config.yaml
n_layer: 11
d_model: 512
n_head: 8
n_kv_head: 1
head_dim: 64
d_mlp: 2048
vocab_size: 8192
activation: "gelu"
norm: "layernorm"
norm_place: "pre"
norm_eps: 1e-05
positions: "rope"
rope_base: 10000.0
rope_fraction: 0.75
qk_norm: false
attn_scale: 0.125
bias: "none"
tie_embeddings: true
parallel_block: true
init: "normal"
init_std_qkv: 0.0193
init_std_o: 0.0193
init_std_up: 0.0193
init_std_down: 0.0
optimizer: "adam_variant"
lr: 0.000581
lr_mult_o: 1.01
beta1: 0.9
beta2: 0.99
lr_head: 0.00741
grad_clip: 0.5
warmup_steps: 510
schedule: "wsd"
decay_fraction: 0.752
decay_shape: "linear"
final_lr_fraction: 0.0
batch_tokens: 131072
seq_len: 512
doc_mask: false
train_tokens: 799500000
steps: 6100
dataset: "wikipedia_en"
MLP neurons of a small language model. Each row is named by its layer, matrix (up: input weights) and neuron, and shows model dimensions 176-431. Each number is 128 + 32 x the weight over its row's rms, rounded and kept within 0 to 255. Numbers have three digits each.
After each neuron's rows, "fires on" lists the tokens most often at its 100 highest values on Wikipedia text that the model never trained on.

L6.up42:125127125163177144157103114115147099086127146130146138110172133152110097153108087107170148166076107122092128145155055131086124104126119142134144117151075067125164131142108122088150174117120127160164091219192155098157122095142134092137096157189108111070169089189162162127066132129106136135127087147140105120066117152105184115227091186103130192152123166124156126076143124109148136055146117140070057122149119103121125164119107130134163152126125123107165122156099182073103137169172128142047118126105108099112138198124116106152072133165185156168132135133160174116094129124160106166062113118121118227169128135136124142112088128084093157134124125125168164132085145145143185112111110134111107148129097134173106122111055054133158106162146146164088140094144123109169120147119139
fires on: " to", " and", "tri", "==", "ro"

L6.up631:107124125147143113164096074134199074134173142174123102157144040079154110127100096124098174138108093090080119157110164116069132122194184129125133171164068076117139125139094117133117168107133108112119128132123132111096062081078122113107152124137131157141124127130112188157149147159188112200119102204180161110135144136123129137147086079134090168165170102131088118099152127120155160099087127137101130168124128106087114119129137132102178161151132174198107164143107176144097084144168197075160096153090104069115168066119062112130127167159126111140148178158144159149154098081163184164070153116131111107054115097092139091152126111083110131141058166131139094188134126177082183126125121155155145179095069126125133172123092142116135076151117156205150113043079132109176160122090124
fires on: " and", "o", " |", " to", "et"

L6.up1416:107150130162093124090085034084124156119106133109159101154151119129128070147140138146192111139089167106180114119091052184146102122155137074127109137113081143109113078158144168120091124179135144086184112117099181157059130151116177153144138157111156091210142122148118111162095139059136123127135154207106121150104174124144136158183113073138123163137160155132133131141079089080164123111116116160103151086131155190136123084114107106116177116127120100189150140175164070098095140163091205177163069170107138097140127141095168124159166169093120207120114085125071077138149115108102169142168137142124090086199108109119160098125146097095149110133177076164135027113096150127132084133129157067144143156199110101131104127126139107124187182097191145104169076140133126128108157131118143
fires on: "-", " Silver", "p"

L3.up1339:081128143112132084070125183121074063084139122129094136069085135101129150148082127115091182123072142139065128158141128162112126182099104163150119191156124123127144150125131140200172141159143143178130158155128102155128136146111108090109162149159138100169088190092114167061135120153098083192170099110173097060118126149126098173165130171094100134138128094149140182133135130116156169097161108140131137158144167081123125113134148129073134122109144134120147059155142098129099129127174111097132189142079150116102153185080114194142116048118158206129123155169128120143126100134080114080113125119158067054138152093160192073124188102078146146089121117055148123171069068094165174146120120110120170098105167106128118143190109189143153113182162193147134150110145070116070082115175121
fires on: "t", " that", "be", "cre", "we", "te"

L3.up840:110142134144087119120165129110162103121104178098096101125113059191161111152109137141100160129108116108133135217217083153097143161113158132138151193104054133142145112087133098105131130155172111131110110123112173127158180082108119123101170130140167119117085079135131088103121160133139121183156125144118100186143144138151094100099105101137115222099139153121187202127132165155168103167104089093153106099062095168152176143123203141134136110087139171168147125164155135149044147169109140100121113153077092134142101079116138108184117083153115114102134139113100136139154087070120140140099107158113086135098180097180161077056095143095143174058080120097135085159148151105141129109153051071140103159115064125140114218156085178118143086116142104128107125137085123138099147084150137
fires on: "'", "our", " listing", "or", "ect"

L3.up34:111135065127132126016147112121109139118146158132071126105077145081168169102133132166132152106149035128151161112135108095161137161137147111127110090107118107142119055100144157111095137178142159146122143123104127114142178093123127145124151138146171146163113111124117134140151134152172134137107106151199097125116174077165158183127168140114088137140108165084122178082066148149136107122110126090107100101121122081147112164147185140132144118130113135155093095057125173139156086132161160096163145149102086110124142127082114160177129145140146102048177146177207144123087095075084085135091119155077131141152161112134138096114155138142103140086046132177100104116164073159132115128132131157106130170156135077116150144128092136120122064129226206161153104152143143213147153095176143
fires on: "s", "ing", "ed", "ly"

L3.up398:112108121098131106119116116126138160134077160160078096065110113171135133136147113114155106109126097074172090130135084121130141170135162126111123134103077089072120130121132115102134130185084152154168155103126114125138149153144060121139149142178088149186130145109125104164137100111119120192084080124121073190109134133190157148068105107067117148157178147126100197087081111175054109096097105101182140132133150158139155154154123164131143124115122104134165164147087093154117167141080122134120087178121156151181074115064159151134117095100107133082110164114167172162089066152164189135128085121100114156176113118154108071097105135138044154099096123104129104133115081142114134112138135148149177207087109127118130161095100180096154195125137157153161135092161156134117143098156160
fires on: "s", " House", "ship"

L3.up1443:121148159135140129122117135080212131134093130124132091091090105123124209088150110072180145109160131154112119078111094169113116094175200121175122162127109195091163139135120101106141129158057183138156111113149066096137120114138118112152127120135136147118092172101130110174136167150077127115098189116084094125134125194112190147121060115122020079168130201131112118140123150143153080198147180126158073105066146060127129106157141201124145111158113128127134147107156082134079134165098141133182122108162209149080174140122186102113112130102120115133099109147148130165134140134224151123093081159125108171182127145145153134133127096101155169157154137086107135102110117081162072075177159087123105158105124117129090093101113176112128112114210107110170129162143150094068129124139159
fires on: "-", "o", "al", "wa", "de"

L3.up854:112110054102100093099172118138074145170093137137064127131104106078143177134168163118185156074141104118056126109175104148158098156105152086126127127084152138153083152055151130117132160133124106132155131139139149178122134124130166140226048156157154125119144112126127143143099147082144158185079146126166150134063160130137167108116165116143162169145110156101108146099151087121132085098146070133167101110168133148134108191168123148134144155098126133090171156136079145174106142143159099112119160155076142143099149130135071162135138119051104130132120176135153118174062047126143163116101099127115087145167101121165114109118138134105069167121174072093163067128141128099135052063181110160098221147177088065086141141156140100100142085066144119113130113132159167173132154121179159
fires on: "s"

L3.up1428:126126114130117161159129079095166129131164151122125109112040115099110150134148088099106214109139151118137093146135095140139067109122206131119129146096126136100139152109115051149113119161109141094106117121147120083168133098182176115141135132114166144066168100139091085157163098148182117101060095138143105065087131156165135084128162130144137194112146144119117081118127121213158064159132109154132135046116154095081172167115109099163137165153183139147169142166088136112097148119181204170100072096094145140114140145156114157160173110199148164132062156156125083110060141153128190129129085208127058181206159124164162141122175123093101172122136157123112132142094121100135107120136120128111205135156174101191136140105126113105145120131130076134147118151144138107122142095200151
fires on: "-", "e", "el", "s", "o", " two"

L3.up311:131100105137135118106133156097173133104120137099101160126091155142127134080079124175138101087105160135151097118153169129078124163179132154125166139126064087065137087139132155120109151140107108240175204143130147109175124112124179084139116101131146132163136207165147158176186119098119098156127151094150131105058185179080065095110127114130090140191149126134092146110067121183065166107162180217104058126088167118129120163130133080141129163199136118146143131176097160122157125109111146086113128115112136099158110170191116120143111163072151169100065136156123070108084153094140107077138159117117107151090130102207143106109099129144121133160105081104154099093120095126155119069074110111151125167138072168139098100103069141100181160192164145187135142180149109139109113149167143
fires on: " of", "'", " from", " |", "ry", "s"

L3.up851:037160129127073180105084090043156173119096140174122130102097105134139139124176109116091119107106110106098134174118077159084104179193202165127145167147149151098128142167158095114132156142129157080099115131124132143144127090127143122115146138143184163121142152169142127130136107063106142147161159101105112064167125213103146106173133086074129151110145064217117119127130145089128186107139126124102093122130108120104161060077109120119147101128111120124204132182169228102085141126093108138109141105136153119163059115167105129169106073118080180111130119114158143111117110041084100135122084155186121175176147084142110139100147094107063179094137153159119189091082132099151149081127120083175107146163145115131135137105105081095104157106136140133095139134096139177156130117128133
fires on: " on", " for", "ly", " of", "al"

L6.up942:147139067180111089141128124134089136078128150148133107141143137183144116108101179135060158155132146161105123118132033167070124130131076087121125192145145078135137131158182205129121187186185111163107132156092137091190132152141128133135137160101140157131204114141094145148140081106112051124171094189187114131140118192132118154120141158075117134171166055127088136123106130106083156078145150137106124101110101139105159147137122080156150137045101148109113117195078171135158151077115089109174129091106126125099106189119139150107042137191174124096101115131128104089135128107140170178107157135103159116176120067132142117112096089094150184106111105093094076135148113122158121136074120123127129135128142074100127129138107183141120065110136138138082180149167105198142110133127136
fires on: "==", "-", " |", "\n", "pa", " =="

L3.up1351:148129099204150123144148133126118199124098143139176091110157127119114103094177093084099146151095102113132118149167060155084082137127127173152104134187082167159159110140097141141109112144125113102167106066116136120115104121139102152103130166130125163117145070112102067146085106064180115141193203163093060143158139109143163158115119100088135112185124078133107117112108105114138101110154156088159129076124125128099130163186131169125133124073174139150161129170150143130132105150137184120202177132114208150072085147048135101088133116145110137154130108136057192121121099108134112205127165161129122132123144060110131122068136136090122143088116094128083108085128132065148110073149117086142193150141089118093151127103162180095154140116149098134132114117174145175050151120117112
fires on: "'", "O", "\n"

L3.up1035:093104173089167086087171146057086142105117132106139129162087077087191104101069153130102165167161131113099101120159167125126131074166158141028146134181147121120116138125156127150129115135134099140168105140144139115170136088151106118123138176136124122158148130108170197114109130110142142114128120151074121112087113124132118131143096108102125174086166022138121143112043093095054141155119123119101126140070153113127108094140103129077126156089145177194124150187109102153188162123127130087158131110116098085154117106189124148149178101141221082101143133094160125113073069125132168131181124098151118095117140131125116129143157167128146148152144095123162104170152133081148142127070142097131146108133114116074162190140109165046106057172137182200115116113129089124111091160150157
fires on: "te", " which", "\n", " that"

L3.up807:108145147105123074117111115142154083116129132178100100137166105099053100140103145122140159102153132119131129083153092131118105166160159112174066111115128133093114143181203097171129159138135140155149118120135147109199136132135133089097109118161125115120181107143175132141073120062126143130139133110136113131077162164159203147146083079176127150111154165096140070101136079153128151164066043145095109066151159098111110128155118136104174155120144166137082168135119115150165152077127137147112106112138137088089151148166098100136119157070156151098115081101130140185083142128141155102128067142071114118138165127093090112105146186106119172155133100137167081154146141158137094095130120145186148114140090124132099133132126083123165132121207139113082088124175115137176143119153086
fires on: "s", " people", "es", " women"

L3.up1914:113174093174205113113149049122153146144065143130128141128112150131175111077094137139164117138100122151142084102142142152132135138107122127121111146119102123092148070230079111176079089143147113153111155167115103067164086115165150081106122238122143090133167176121126134140153121122150103137174142151070122119161172129113161123111112072108170113158130144188156139091100155078148113151121103182154151131110162112130191064173119107152061168136091103134114186196109176110152108117096175107212142114076201104111120102160155131118136132082177125192098113184132134087121094119070127140102164147118177107133156109198090085144083107105095139168068106128173039142056103128121110150109083107120182167134136120178086086135124088115132126098081128162103090114161112144174093117080172
fires on: "e", "'", " ", "y", " of", "er"

L6.up1919:072141043154091162092135120155152125095113156088084131199152168094145121184135083117132117132144148153157097108139109155091125128150154089173106149149139102113148084118142137098102107122147134160113133098126108154156144124138090142152128203157176167103171092130108097133142173137197096095175113163150188143132127096090084183171119101117080144165166102130098152138136160112200112113107129133175103141218136133109130153161171192113137118123074187117143155103084172149132113120165147166171127124096166136102110202107096157093148149084106161088131103088155154099063130177132091100154130096113140198109197108090183097127160044079141098176137173138147131191141109142166171134133073116139172104088110090161128102094098147079142139148124167160139119155130107111121105103129072
fires on: " was", " |", " (", ",", "w", "s"

L3.up355:164137136149068169184114133109133165112103175064114078099142140141208157187173126112100100088152065078134124181094141171104111150122139165102123149088139160095125132095133097109116174135163164171082142158103143099154091138162157141117095109121133085173141133138042085125053097163141143126163138183142108096108095177131173131099115153181116156206127103111120108157082079124120131061157158129098110129096145168184085159183139135106142158090145100099116131122086115114160159100126143144178147154152131134195129152058124129101136154046112136101134120127113158158096108116119232126093084163139184161122151129135089113101159102115055139145066135090151100123098123067134147061113151141135093137099132123090157116119122128131173094136173148147149136170172147197090100107116140
fires on: " on", "s", "\n", "z", " to"

L3.up935:069159164119071124112100147039114148161174171084126098131100097118193083071090098116198098123114151161166131146152140099132129111150137139212132139113183121162152111119116134166131112152129142119119131106093094187116160128168109149109156122136188166093128158104137126117102110109151185132112151133122127132115177176083164118137095082123072143162168044189133113049137143140092077098177122127086089147057069134137154166104212119127181141142129122103161113114161160156120140103113143119107137113106155151062128167139168149140109110112129168085118113118079100100146142081110134145128076135115145126141147097106137151106099102102099164113114140114110156170079110158157137121115125080183097126134097098187130109120140131113120201139128162099105127108080185146156100189172180
fires on: " of", "ed", "it", " link", "al", " connection"

L6.up584:174163111141084109102111187149118179070152149135107136155079113115163095123146074128183156120194108090134123110194100174101087163128101140163194080103147111102129150231119081155111159172075149145161165144116093107116160126177184112193107147111115136201138139116177181138106170160105142143113115127150122130048152150121151135144098149141090137148149155142161154136105126117096079108116144144109128174093134146210114088118139090126117136146104089108171181113119195147163160138133090133107083127114145163125094148161152113101091145149117192123172118170126164120083159145184119134099159113088149103179132100160127142091146131130121119101150067143137186070096094072163110099170129126169148156100140169141136144201159172096138115157087108096131116157076150103065072106104133
fires on: "s", "'", " J", ")", " p", "3"

L3.up1064:099136103129142135143170102133106145090137132109111179148115127163106121104084117128104160135106092116090089117180147112096080100197193177116109197181132148169152101093120125091129137129124165112163142140074128112090098072176096131110138229186196133114160069115140123082154179127154134156151162125064118140100151170107153122143056102110123222109170142149139143120130123148120094140128095167118203081145114115117198107148154120079151129060154128187141134172119159106110157163108119092189146128079139122124133134099162121066140118088159091100138125136184135103110109128076137161142117169158176140179159137133165122127159078096117150105085095086189119134117094157173139105176142103161141125135094140154093122154074126137166094120127116105123109129154089133075111127142128
fires on: "'", "ur", " of", "ation", "ion", " Release"